Weights of a small transformer language model.
Architecture: LayerNorm before each block, biases, tied embeddings.
Training: a variant of Adam for these matrices, 555M tokens.
MLP neurons of a small language model. Each row is named by its layer, matrix (up: input weights) and neuron, and shows model dimensions 0-255. Each number is 500 + 40 x the weight over its row's rms, rounded and kept within 0 to 999. Numbers have three digits each.
Before each neuron's rows, "fires on" lists the tokens most often at its 100 highest values on Wikipedia text that the model never trained on.

fires on: " A", ":", "b", " B", " a"
L6.up127:499463494463489486489524497489503469498404338533517505498529472470495487566516440482547475486500481543503489538439490504509493510444508500581520477620467498530451523429531497484507541529567516478556507464529536503505560497559436537452489493539505537580442511568506487458429512481503500520424492507514505499510497511488541485556526488478469497555533436480557479531507592501469495546490564507541582463483495507503447477521554584490489482477500494473517532492484517476398457546459526537451506402538450474474508492503559565545511519522491421560470432438529475515412537499448518512611497445519486457429555394564501535536494487560508460501507511487424430485471531492553493458489430489442518425510486475546488524470469489548479515531542458511541555508514477462493504528494537

fires on: "il", "et", "ar", "es", "os", "ade"
L4.up477:511511435464516492450500480479471525520550470477448541515491475501460471448482474456512475510479551427468538517477463476536508507551517549494508478467518515437488529535534459415396485426524578497399542499547519464537541447508488473529468512437505481538575524541519418572404498523548471555505527507436462504508527420427520493461489510520483440503522481540533554510509517486479519456456552516452474442478472482493499466462437492417496460563536507579501493479520447525483527534522533504516519594536385508539521518540582479452488478519505522433536578511520569501500484505496532488495488520521441518511502459487533486498485391597533547523555426450490521524538515513536561566536481578544468410490474464571554533467520453496487545548449494492541490455482452521490507576494471

fires on: "ed", " of", "b", " age", " was", "ing"
L2.up650:454560477508482476546520493481588465561515533489535557545570474541465503477526470541468457463536504492431572538511462552519555457487499560536514482552430467521484468525511532501473575444518481508430510501505560455503454505485474491504515465551533551496427471488508523466413531489502469491527463497508578454477492584489544538499495478485470474455496467455459517480542477517457476543424493461461423476506519474517435521421499511469522504520513452467506524580508503555515541424494494527534502446505517485567472526447487567448494480509581507453486473464530482498448475526438540531508569494579410500421472568516504562477400503472437556547550438542406500546530489473509492478517554531472501498532515571544506515472448492502478548502615515417478434520487530608521523521481541

fires on: "ri", "em", " Pri"
L3.up405:498490496462521490560470510507436518482457462506517431495514499503350515508550501444449532511480563536462494490543512543502547504539539554606479474560494466456527391469548445416454438549523506462514465483501499469572512534559492524539491499541382548521494531541474522388435460545502498519484487502492511523439509474473525530463469569439488510480437549501509483570550493531532520491507474548487501539431498468510556554533523432452458562468478481509476502490491564488565464463455448532506459515522501513529499499499510451530517541470525489518442550523499490533426503547510510440540513473524485548520519482529491461476434490559512461530630518545455570507568490537498543482528506499533448405472537430568448536491468510482511495459523498590469483528458510490417513516525525

fires on: ":", ");"
L2.up319:442398482537482516526498529543513508499492500483507505539473526496528505471492392423502503513516590441432536540573519573526502499509473550547507506531549566459456457500520528484507549480531487500486489501520498490560475574494574467483442486516508456536505543513450508451500446493545489470463474530495518517466483556484514499412447518453522558509556537455493511435497485527585491462527521498481488487505551460479498497491493475495495513499510457582542526460465481461538674475415497531511463499494473502489440485461476463463505506402513465573553459500468523533425504444494486530516545509580456491616453548456511479575500516466441532487530504479455545509483549438491538505565527536498499500496401542515616512479495487562498543534505601528488544494439507454532496474556484

fires on: "ee", "ie", "e", "ry", "See", "ane"
L2.up151:528445507418448515568460509525499497486457496550428432537446520433475471495527482502445516496498431460453415488494564486492550500465482426592487553493503493480432505501485535534520523484524576509499423465463490438526481509543572515449450532523493474496528458383523516543525438513551513465495554448517527526497439459537534483556444549504569485543542498486589541576477561537382492546490441468478532521507506505490486580487477538487455468503475538478517491530586422492543542459482474551544485530540470508446496488537641446471539464523516476446460436477562513450524602519543555519575473485504553454466473461514485505508517460488449528526531498508508540530534472490492541525518461507551468492543486441522488549519497518506508561520502526528484470474508509591485497535500485

fires on: "en", " been", "ong", " now", "om", "enn"
L6.up106:494517535478490397480498517485464493514450446450479501591534519531518546482504398541491544504522447471501543486520511557525551455472552487546595476519536463592493512494548503572471551463510622433530493448450527510494507572500509490488435498514467473489479534511542531520514501557450461536538459427411512521562535501517508431487492490522559534564503581387496489464477496506563546472563536474528508554518495465476436542528457498513465529537455486524462555534498556521552487441521495477536496496429474497465393535581509482529569476497483492458478533484491572419485510503520481541514514477522493518503485485491552512511514457430489501582506458531491470544498502442534484532554501512586566441455522409504497529436424496484487524533491516503488556444494553485500475449553556

fires on: " lead", "s", "ake", "ak", " took"
L2.up755:503524502523507501488431456501471513525470496479470416520472551564449519500486492524480516498492553530386438540478592572542525516501486537524432482539565515486480510406481485485512518441513529453536479470408552475544503483577569505454516420435512512539496466546434485412526484473502482585533485500482572490453503613525552505519546509515479480407447499517496485421484494602409536496448435548394482519475577476542529536509532458530466474508501549514483535480542541536479553504514460529483457446534515533488445538513484493489455510500497508510471438550506491498505472475531521430518519436533519394520579490499511439510474508502548499475537497536527554453504522533544526531498441459534450496473503487492500567417486486501478556523481547529497513464443472506539547502581504

fires on: "1", " of", "h", "af", "m"
L5.up412:484542481543458383535518578508499469488532502471464583539517492553492597543550494468504545502578476526510538531446522489516578528442494466525515517469455533554500544506492479480534585508502555362462508514525487575461488506450499478471428468492515538412470466501538446504526507504508518488538439485505536485461503527506516523498523426528462489509456496519441476543508548424429534547491450501491523512449426480444540418516566515511478461494511561491505595514537525527465528503510458488532480444495476473526487483526534551497497534514511459478527443454490512454502465467463464508546512472609482406496507478498486553465565525458583496556548474558464529526550538536464515447523389531493559490472469436474478469466407509507586515496509466505500549523456508498493453588470499

fires on: "in", "qu", "th", "on", "m", ":"
L5.up565:529481474519442504525484532473523504563520453519492539543496466503491604519512477522452498534578437489482477476452532577468478459416545492552495461549519567529509577503559631437500557544497514425529520402467550476582522529501468439450488548487470470441524444466486521483442510615489518497480543491525512421507463558455519488476475484460526479456480505450458581522556483483497454533471526502511535547435554514457439535507514483466543537530468501537451509509553467484513571519489457496497509470516544476465468471523509453436461473423456517463495462511516490477483489418466503543576490434504493511455501473473541515462543516474602462496548555552519566497434548489538486453468493526500487479480500542473418514498540498513435579488509611508516495489454528477566453516504478

fires on: "ri", " prom", "em", ":", "ce", "um"
L6.up456:481467499471485500495451506516544536511460487451455456479533513482406523478528529422506475566539559467482523438577487488543499481502541507533503478473547500453534477521579501483398451485435541539495376484511459512492515590564537445511478514488428557405547489475524448432508478499474491536547514509496484534484529527476590526475471477521524533486411534435525507553517519519567521495512493475518493469475499469509532474533448497537480608505482477443480508567546561541484455507471449530567486531472519508449553548472511500473475454501560538417478533455498459477493459527477584498468528548496470507554456520543520468525469491508485505548549481506522473493458502470467535507544485497517471465523543452653536536458523502528521453439490545463439500404430548520525489466610498

fires on: "ar", "U", "or", "way"
L2.up225:437474482477528535473494465547489455507480461504482543553512493503399459513487501496500479467487535477547497527468441454484571495507579542449580573459520520500505470453512481499510504561515506529481477497477533416585529515561430474525460435465508540477511526517438504513436531547576512465573541507534463539515427441517481503393558438478481597544443476520492542510586503527510464443451406596491541471490533447501518534476501489401499468465530449512513520540441504561543463521543567496530501535462512465503527442565534549483508539501480505554534520539532513536414472558488495532507543475508539477460509508497511496511497420526536540496462451482504544452499466518465484534550558467491502460563453369470497548463433483441430471453475503496495508497511461506465524543441532

fires on: "all", "our", "in", "al", "im", "ial"
L6.up298:471511424515560490526538401522450541539568518591515446536493494578513494482492499525446543498496508417479471461384543475479526523552443500517471537555557517529477400414461541459510571479473487553435544479469536464505444527482521503477480564424463548476535505462524503505515526515455512536544554475476569488465486524490507432565449561484536429444499540477448464536502558502516507484402535489578445538530485418496426490572501529531435492479518438508456541523512505547505468489537516550495470509521437507494505528471534519503508518528460504497510490427529553473498488451521545445512525479500520549506498510464556458508453486460517442555562475487532518408510506536502533463540460493559532532575521526505480505410479505554560472451512486472468500521505513586519409453501469

fires on: "ick", "m", " of", "on", "ik", "in"
L6.up396:483490499488537464470585482520502457512490431523499470511450545428515539510547511561487521495533549503458575499503505524553463474445517493610506499491563497574539520544467494486519512533515455479539458450435500519499500496553490449482476517450442426498495571462503495491536532546433397472461528483409485570543510467519556503469485511550479534532476485499471468533463502520502477491501519518472505518525471470451465509502457596487488523483491499499501488644566392515517467468492495549543521577513561441485490499525500457446535461517485500491402493498547444440417538544564521483523575510573492493482497429516513502501560464438522449526540478496461535482479553458575501439506423552528542558485468415511497430484463517510475584514509552539558534514466514449455522547556469

fires on: " do", ",", "e", "ry", "es", "ie"
L3.up490:425474429453445473584529464582522533510448530519508513504482526461521484432512517621526494507458458470442530577468551478521529474494458486495496515498556508458503509510499438513395566555472557446450432473446445499429419485519525500522475528458498520503450560432450500540523436579557466511517549541529564506457521527465522407525580518509515529475457514453543527553502519476434589499523441473448547510425459507463523579470493524504501473479452501480470500492554541526532475480464545507560522461574504472504526524497522454559429462498531511493524535475491457515518562482509523518570488481525550521546465444615518462464486477545507576499497449506502558530463544482532511476576475478536479437575482504478493521527542507489500524497468489498414446501473556542481492521481468

fires on: " to", " by", " By", "o", " of"
L7.up627:440507510517426521526560417489485587526486483494539526494558518530523508467523509493467617485508524469463479549527564517525561516478450531465483456499520476559494459535527551499497495513508496546520465496417526468547515549570479453484506539528473511519498509438531538512533517521518442506519444424512437445548543470455583526487461499524492476563464466525538492571531486489440456505523506517404483515476590429477463493529495510553516504542515415480500455459543493532501477451448501497542503520568420468405445506464612481556501483430531437514515554461488503502470530433539485569461450440509505472505560514487560507477518468395559462470467509510518534591418483398467519443547544533540499530501466504502535490482468493500523455541549540480524494466437513483466545485562464

fires on: "D", " red", "ly", " Red", " of"
L5.up506:488536555514512440456505425485597519514439496487504482498484481497490517427621475530447568487509550487538595463513504547448496478449470510512478526482537464527485464511546517511461461511491528535425468516492505510507421510482434504552556487478468519526491492549552440558551547531523533502428473527366449491526468528472540503561500566517459522524524559471480428422426501543480526519492508499496479446506511470482464492463482475527464474547475534471567470496481540525487536359475497491595487512530476452568446575497489527492476449501481442444504529458564504497541518470440563525491482529556494486610577473491487501504456460461491479512535532491516499583490454418529492526577477440477468448464496590462533530515552469552503491482468486462510576492493500527522496509474513

fires on: " &", ";", " –", "ara"
L3.up360:453454521523521519557520536501511526484485502497448467559433474549464519470544449546500485563451449474524524596502488540571491557510508446506502531505491513513424479536580544518484477546440486534452479461491587458483465499560504421504558489536538471470516510520511525497504515486493523496509510399547554455499463411469460476530477520479493372531536462515556503515546509451588509471533474460479515460509475471468538547473495498529395489528457449485531555479504522572558487501458492471499438492491428518414427498478542465461560545508478500551536512443511466540469535556535551469505521472507480504503489456549470465539459432579484556525517458491490482571461571391517538501513446493497464479518493469513578510525532531483447421462528545560464584549494421511571473500489487

fires on: " ", ":", ",", "en", "3"
L6.up273:442436529499506533516518484485508482492474540427548438515497533500460461470490471544498510559573450469467544497543496456512488486503491544597577524533509522489453554491591545480510461494522513491439502511491506498509516520547536490505439487475462392507540591559486523488489458525495511545505455445501490529459479477415466579501451544481521504553554593524443508472544516524570498450507457540487489572530530503448491462517517400458498603466520464458552561427512474478468491475529532511488449498467519506555423574557516471443532502433486447502563533499520464490516495482462489459542579549536498519504423503450533448397480473482491542489552459468502459533520514471557485490547542471418526446503441458519558525445513527528451527447575522466538550488501540586532542518508521

fires on: "ake", " head", " side", " took", " make"
L2.up559:439481519468494550540496438476497481582500518518406489506560509544478534531524523532441486517486495456377501495451531592580503512471580455468525487500504545565455553456498544477533489501535530484481533545470530515528478498589408482488528480565502561540450503496472480496528512483415509518489534472442586524408491568531454496478509460492488510469531542467489483521513606503488485462459466523431428492411514505502455518450512498487455424580526492477449510553494579467514571465507464481547519483503445541491474539485523451512479527496554540486534501531494468484467476543527495509460505535461474495458496526461510462525528478397443586478565525544496568487482465519456529526500475442496477522545448522473584544518450497496439509507464556445539532503486465548580464566442561

fires on: " prot", " techn", " ann", " popul", "id"
L3.up615:524451391530436496526495465476446472520449494525436568524559547520518576538478484543462553478542529509499537543513492502547532470395564506491459512491487537568520532420486482455485499486516519537497430501443530540415516516534539580544536430519438468458501539538529548449453467535488487552458545429475467500526450434461469515516424565479500464452489553530510499491484500543484522495486556515497536477440505416492492584511514504498559547522551438455460539489518474495499455452505467506497475434512488392525489544444535490423476526468544484560563460536558504506526538497497516548524477482475494457484544528504579435487540499498535509515540520526572533436531506489513517519522501507414546438502397498479589415463419476532465479534498578509488488541487559480481486498533509

fires on: " ac", ":", "1", " as", "ies"
L5.up722:476525499449521543515550509536420455494482530512476456460526506493439530495493422506471503486457474500440495527438472548565486494489551540523452510563550490519469467496486461490529513505562470459460500523458485517502477530398539473576497486443529514574508538472490507496464488516486457514460483433475421452464501568505539468499443520465508486561456511490592507506475521511515576500539541537475490494497549494559505452490485459442543482538542507598474562549557516489495509539424490569573433469481468487452465473526514473546551466422450513579535462535488453522543553532476554470496497414555509467507566446560462534506499467463574476513483498445489468581509568500528460453495414561507497482524487540536523589428477518512414490547470516478503531494550507446529472500490647

fires on: "c", "l", "ec", " with", "de"
L4.up404:422536487490464501455534517548505590493379489521437527521530546509447515500485516483434550489513501552478515534516483571526482500525541491572436429521461531495441447499560477498461451450551508494511490456518529517464582514505482501538480551536436569583477565484486450448501499530450462528522473465529446459471504585461616532532514503482482462499489522465560487507477500541459488487480533529452595446492573462509497505570491502507512525536467421435539503532471511444481467447480468522496490427546493449466471518483494562461514498479507524452461558549525538491479579466537531463553561424486496395497507446457485572503454472519470544474505538567543471524551551490539542476588452462453520475492501424484495453517555502467453431489512473489561529547507475478477509482508575

fires on: ":", "="
L3.up283:457481493487467454491501458515533536555506492510509488500499472531486486496491485472502530487540507435500494512547577508539501545491528477516569468514519594490415440532477480470464530590533470442496468471491497585571459561417548441561409483545494438479477518513491487424502439518362487463501500512515537471513517497436527526470479436475540477492476568452500531524474477493550592441494555479559582522463538452510486451515522537551521531466491488524500513500508489516602580459453548523527423485597486387456457468500500472462529534446525505526515475507527448510486543481526543514501549437510558450526501463566476446460447469517429501519532516548526511495443551506489546499550426503548486515509475514512525529489516515489476566573509561436423538546480496506506563550539460

fires on: "g", "d", "ab", "h"
L6.up514:509568578455448495475573491518497474496438490507489514525509528495509509511525524483507460474492546551497489557484540489458541500485519551428507477432480509472469517523492478509499495418530619528487516471479502434508490497492436506484496568474508452528403490498504534476476480494508482517504485421459498505452558549532528532493506454504466466497510475449519545455454484501447497543496583491548445457449522525536432523567480524414434431460471488517484487570590543561446460366511537492457479451530529405463519481529541503486532463374530508474437445486532527454546519485524496559594569501491530485530496508510496529566500471535502522508492537503519469496460547482589486443523489508560479499460484436520539541469553529472468554495592587546572516480503447458535531465546552

fires on: " by", " of", ":", "ring", " suc"
L5.up577:535434478494484510518529469562514495475476518483444430534552505422399510529554484503495487522569484468399461577520579517584582500460503470486495434515525474518468506491508500504522481512495532468514582473460501524560427580516519510543534412466507466501519449517409523449522471557522472511523487443494461525427482494501554532497512465503518455523475464529476458595455536467541592531521432490498492500447577416505479502471574551536457387548528517496497482477536507488523507522473471497560483507468522499520446531508533507485441478453502492566438537496468477489481478462488494527456524409596496438623555514500486517488478531476563524515507480535482538564488485399484492521566555480473489524506490552495457488451551509539507480494509494443504524465509539498564462476462565

fires on: " inter", " Cor", " dis", " cor", " near"
L3.up444:514497542451468460599489409493541507492500496506473468534557475443451511397539543465503536454438480483485506475489537530520508565428495462521530408466512549553527499533527469529461559496552539468455548514474589418465483524512462432467481531523492569444489545528546491526509520534565559551510485480549483495507449495450542503456502491466514499479475488421484417588496495514439492458494529581553534413424500458509447567472519467506544491491502496507515504531487457515550459473514458486549487462562482546445390530529558518482577472490540490492468463470486493521481457509508516579514489481475448440451538537444551518469507499565470548544442539516541463505544553473432501529519524485484523443537522554431526438498501487480481476538556492481461576450524489528548515550593539

fires on: "im", "h", "p", "f", "m"
L4.up173:470476446530539436486490522496517501555497476502448453466501492501497549522531509526453535412485443471477527505512559503494543519428469465478484550449429561602534500497510500451499505489510511454443434522538541505533376502496509476461476508451447542461484519542531456506457506489459456508518460480442519533481492489530486538546498514560543532543406579536464508548560547505466581557424482498478489431574584476571499465560550487526475527510523501463555494543535466503401494458431444561571464496514483535560483532528489537432514546515515466557501472462484444495548494527478571489495436510537463482520524486456485510472476475515490548548471578579569564467524478479485510497483445532491475552508394546474481482529427460538520489543539508488453512501489458462528390562497469

fires on: "h", "od", "ab", "ern", "er"
L7.up410:541495457515510455529560494592536440422497516572527517516511527458465536475577531529491490467496540524517520536469516504499555434488464441462498418497517497566515419444464537453537533438508536509534514537486521440524472497510462474485431514489516500446469462530413556521538505467488524513519498496445486467469560595552532479489534513504501500391477530492549580470475482478552497492488516556542512500476567483547495463531490473434480527534491496439430465528464462573494428427526539504482508497586470434527467470548546512527553570501506446487418496502485475537489547507497493556523462525430421495458471531510516572499467504432579576463471477548515506573466506542493541513500588513486466476539422464543485523407482466497588559500530567457492540429517522488477514461512498

fires on: "i", " a", ":", " A", "id", "u"
L2.up58:527420490524536564488476503524456531519433430513480523564488538515502477493505513489508527516534502489514486537533484475568521552401525421550472508611512452498473521390508502492510490473494502469457500498496486472441531548569470504526515452531504511608514571455522480485504489524563463466447531497515522433485545432427549466550473551453513544506496518464581551509454495467482491548469443543473591423461471481426460559527525544523529512483546547456474502464535517509488539513534535570474542445514481464539494476518545483519533508520473494520460456500490481519479571508519487537530476482511518449459515455438465487479454458545483459504482531435473426496501541529467471498509448487471513424540444467459549457452478540475502592623619568501458546494491462575511500538436550

fires on: "il", " Cor", " of", " cor", "or", "per"
L3.up412:539589441555511453523547533532485495578421464495514451532497451449481487512518481465457523468496447505501536526441578526510540537508477538447466503480553516553557440532540480529429508511531478496440503425535526452518485571439408435469446537526495562436541474466519495513428518557560558520571400483515547503490460505464570493505495549500471540526513472512502515535523479540499498477488459538434472491478483471542488504479492502558523422437468556504496467550484497489585498460487540547553483530603473561512479488507485496484451517518564487496501494440512515570478473491505512612555544463540470595489540401585504431525451452454467513583502475504486516444483484445485482481559521537524497447541547465501494469436524493521542456492500500480503490468484446518491539570560519

fires on: "ly", "it", " and", "man", " place", "ice"
L5.up652:503459443508543545568539542517536560518521454448467570513512479442502506574470415486554502560493405387488534493504507540512438545510509385460524503505437517486456510520499529486436508496477548528462470501471467521555455572440434487591487522472455521485515513530526540458460456509513551494490520489483470458493441478536442467484522395486550477500495507499469544571468521497578573471480506574468498489461460484471552520489540531508509488464474482486470489470534414537564513485442513462513487561459476504546477488592500441498506567451542504524522474436522582514507448525568534501502494465494462524504500473548520532466445449493527493536534491474491579554518530531451557534542439571463475441527492575486474494544564519569430506537432520503542505548557549508544508557523514

fires on: " as", "ography", ":", "ates"
L7.up150:492561480476517566449501469554551490543507513480476496443491532498504460413532407468560512477453509468467504496494486489527515391511564483585511539473510456461468415523504481476490515518602519463546531489516484490522514467475478503595471478509504459515510507539482476453537509510437419540497479498446442448481500512524566524529510573527423549522510571557459510526494523515504575551537503467438530490597544434538506487467496428557577521503450488453494582492477530502485478465402471545503516478448504501413457473551533510474540515507432550433540518527482442500548509412560523520496525423489463435541609508496520474460477497538572517514563519511515511476521506484505488475564492458541528494506439475550523535496499490467435556464437461443532476547525518517545485455555541

fires on: "6", "io", "lo", ":", "ess"
L2.up563:459444469471494467501477455508522531478533485474502549564468579480568473481514420508532454467468550425556490480603446545486501567477491511575455508478461482577481574530492595509484498467459488529514479447521500459556447499469530532466553533463475466503496572458470454569508475498491487530430490511467516509429536481457453459452495509443506517529531451438452504392537504467493483529514530541470471480479471517478499546543453536511424514530551490589504517529490562481516593534522522476494523478475458468589534459452514571506494570516507476549450530493471516491498477393469483478522484502508357525561584488524545498469533492480531591551553478480505544493482482505472497513566535460464490505429462497540612486501460487494512477463495544487550558515457551486546478479488499

fires on: "red", " red", "ite", " of", "ess"
L3.up26:520514495574520467443525521522584475590513477497505546485450500405531539498546510596524475518527473488548499484430494507450500481499495514484533441509515475538537472457476558482495504498501476506462461445503473552589486482512500522489506584483455552499459440568465443513475480503399551480438479538443484485550497481493461487520536533452496550583508504442529480546474483555526584511440479513546546469514501558518454527496484501568457475477478503520524507581601487461494485476460494582538454510440528523534488548497483517439467495521442461522456518475545449418568536432461523513508537496535404560568470506474502472509548429466448537556473474516494480507504414513477471531470476454487478468468533539521521408482498482509510441458529598433547532489436456469518389490491499

fires on: "ing", "ed", "med", "at", "ched", "id"
L2.up304:470530485584476523466436513441453397517500513497491536567522489454464649522476491495522460456536457464448552519517451524478524501514593540461570486525409493499491459468552572483479604410463475526505555503525535462540459533547476491502390547475508492442527483516530445468476477497490438507463489532469513471488478542473497459532466398426465486449440452458622558550578515532544463474490481515513486480511529495474445486458511552499542450527532532521461497510539490514497551491550505477499523549440565462502514503509537520468464476525489518505503439505544495489487486536506532496444497500483480472404503507479481426480514501451531530504550493554537495520511450535532472498453489528443493535506502472527558423544479474560526554534488635467489533529486541518488498575484495

fires on: "i", "u", "a", "ia"
L2.up20:524481536488463493478437524548458452500480403475438514559531545434500505490510511414495531485445515448476503517546498482503573508400520387554488449591467560462469538487488484516500496466497475558468451510493462435491522492524517533501487464531473482479430525456469528527447485474483394507570549388508604483463527428536516529504530517466495563536392533484491508513534494468558460513508505484564573484496522496472575473587501522497538608501529460494467533491510483466547481485512458507470532526466525419555507481485591534472530549506505575523474560529531436524424530512530505485518532494474471467437487458502505479503446462506495498523532478498539487438447548532472536492487464591508495453515449431511483522422498527467454519526489570513515510493443496483482536543583500

fires on: "y", "h", "s", "ph", "se", "w"
L6.up558:475417455470489529524549489579581444564497474526453533541553553453526622497518504500531512527499555542517518486503412508540535562540493502499432445532501574543563516587490496528441480512526515493511513489496475490460483520533535479485494515521479520475518572461485475541451550478495506488451450549440533528482518512493489568457500535489514478502500424429482499475546566525529451470542488504584489337488472456530451463477509472527464554485474508445533446594486513412440445479500479534537532476510505492482553475455466567454558495445441511474471473527507486528489452528455543528463581502542396431512445487431498525507497465505468467508456447586546504455471479463516500465518535541484496491447402453520560449538465472501504508514511533506497543486468490490479426506519520

fires on: "c", "l", "ap", "w", "n", "ept"
L7.up119:523511445516470510431605490532539522580435440544446525532510521509459467446487490533509503484527491531484474544488438538515511469488439442453386543551471547572564461510532498464570585567516462496455497526491508478488538548491514525472518539492412503570490585470506475497434522534493513552420489508471521490459531522525594525573577439503490431484460488491535477548498463540450479477457493593483527486479553506535451512511511461507476482495472481491529506536499535495454544483510405502483487479498478438516500482551456502471490502473546453573481514540537532424501528534521520506515513450498526491529573464500495468528387476561481471508498556470482518486471443520498520495478429393437508548512501483492551455485408522528521426577553498430570481526512420520492475493512546

fires on: "m", "in", "p", ".", "ins"
L5.up453:510554505478476400604525521502511524488448448485482466491532501466427497547495424480407521473526505486465513498452550497496522530517479405568463456453534555488511479520488485481481482509516515492522514460473521512496453486455508456531448544498463503545501547480443497457502466516495457513437532463484518553409501555560557441482488507460535473462436550461504446494468506477508561488498481490543457523503434521513510438515470490537485464590543507421508476483549437511470582481490518507519475537590560438488420474577468478471543559528523512497460530439501468501458557543557513549518504494619539575468539471547458545468466487447584475524597517457513560525524500500568500554460533496486523505438476431506445481527490524570557549567518422551508523536515486460517466561533482

fires on: "w", "h", "z", "v", "s", "o"
L6.up549:497513441515461455465498504507498509561473447514440519545516575588441475532488506487549539575506529473501514544533487502521521458490501530470535483494473564537494499495495469447446509486478489544542466454474478536471512465551506492508491532517403492404410490422450442533470546481490429547505619523483505432462452527498512515514493475477536537454476486444595520389543519503523554584491474536514487429535497505559534546568498479520513505510496480463518501513467516447484501511460445488535502475530493463504573502447495494506506531446520501481397504535479510494522485477511519487522523437559479469520460476483571555550473445513472454538499502538573599428541487449467581498477399499492477508420443494510517452508486456522511491530572477588474548547407504492508529525605467

fires on: "fl", "en", "pl", "ot", "on", "qu"
L7.up442:469460494512554499504602473508453461598542506527483542489494536496483539459525525489451514516458480487483485550406542578477451433571520457568541514490505488401402459516519519517444514521507514460562446527451491506557508542471499551490465544477481526448483493539508513477516510534490411438478477466493496513468538540433556496465514565431529585430463515513541536507491493465459487491443484541484488567529582562492526485493562536557520485496508509572480550506507462450530453479519470456549514429432528524519482494437502440478521503447444566525409423516597506530447528547477511508521456415474537475443499550481528516438482476512507525543508588501479480542526451504490574476439438459468526438503506480422492501475511489511494466497512562540514485588441538474510481504495486

fires on: "ian", " el", "he", "h"
L5.up102:552523407526505490566569495510499432504536511497515513506522500469481599486465496482519483485481429519496499512512517533434557507529486539463538512521467486458496432498465515460439484415499485538485451573530537546539453493532407518507488558452500487498508489540527576557410534514459469581536495491452489495455470421467456578492467385479470417510505459560573449592461527471472559560406488483495464479465543513469502420484492584452462519493528457484532531413486604515462547472486573527532498534447470470536469499518485536445501621505505451526530521532508488486507503436467492512486495510504522460549528500583560524491496478509505488507499519457479499472499507484455527493518471524551556497520451527529502507507554391478415546547507467467453542548461538506492509522510517

fires on: " for", "he", "or", "o", "u", "h"
L6.up767:562489448473539458504462545537513446477438478531504543465559519516442528555501487478470501538475489501529512537532480462493506464510497515463451534485486538524505484536577453492487463534424503529495431450469537559522501477504528533479484565538501507438459452496453548569509491509538415588511512424477521569479484533506501557494517428510515454433520487517574461465531493461489496483424546467576510436488541491511554503568498535441472490507539452459517535497487468542506513464443514476560516464565542436415481483444572531469528524465547452478517508491485534525471485463581491531479514425455554508465453506458591564496507466457506514546583489477442528441513465464482583511579579486524480449483400486533508419462489400533460539586587522496488502523502493552470448515530492

fires on: "ake", "ock", "ing", " took", "et", "ak"
L2.up484:511463420477539501489448479486530477495503503526445451485518499497449467478487469481520491565567507445386514520488449556470541502514542495497401491489448498505499491506530534449468549531576487477558429519449463492499520560588413528497455558510489453551560469487487495504521493514449578554466512478372527555531521435529512490500472458545451446445517513499566472521524608550439531444515498474457539504484457482470472518480447553485446437586512469491509488502486525458464580464502548475497513452467464455503465512464550496468525541528475500523511485514559521455492566521403473524525571450494529523494525582478517500486462473502506491503478505505462489484532510511550537590513531442537468515538500412609475490513510504489412562557502529462449566479492519517506539539441577

fires on: "ot", " age", "fl", "t", " late", "ing"
L3.up239:475503486509502447449568514505484530555522541483565511560542501486502535512596485442468538478495476460444583482482515562537456521500491469532506560509496495472414506508503524481524488468483574484439488518471481491566501483436509511512556554428456555545451477529615502439497486510450486481492459543576528466403503523472495511534513491533542548504531529450484464472545524473568536539450482464553455502522544469599550467494575577545504470409476460561465514449604464455399491478487413493522486387488484483524523555474497519441481548472504514443466446388563462454495469465471554500481556431515464487499534493491514456496446451490513534528495493552525483489479468486553500536449454497437484485528497555528527463569511490524539493533481481448517569479493486499498444484484508

fires on: " with", "G", "l", " while", " Gl", "g"
L3.up75:475519536461419492465581495571537555553484432468413506548495479493522537504522530574485531444448490523462492519493518496537521500539510347506469472498530560507486470394522470478461518514474475511462510480504463511538524469488464441527532520566553547538462493485511444470482634551480481526510487521426448484524516504485585458543492410475452394526547493441534477470487526508454523462394511534555632443486510463561512424496509497570501460496485484510532550466516482476486527465460442568491428489557480469429438519563495524499461471490489525479503496566539533498433514514457537529504477490544538448515541425509490520458477456533523521534533512518514515552479505462501441519507480471511534519420526543513542457472469483553438479531473507523540485499489454483474488460478525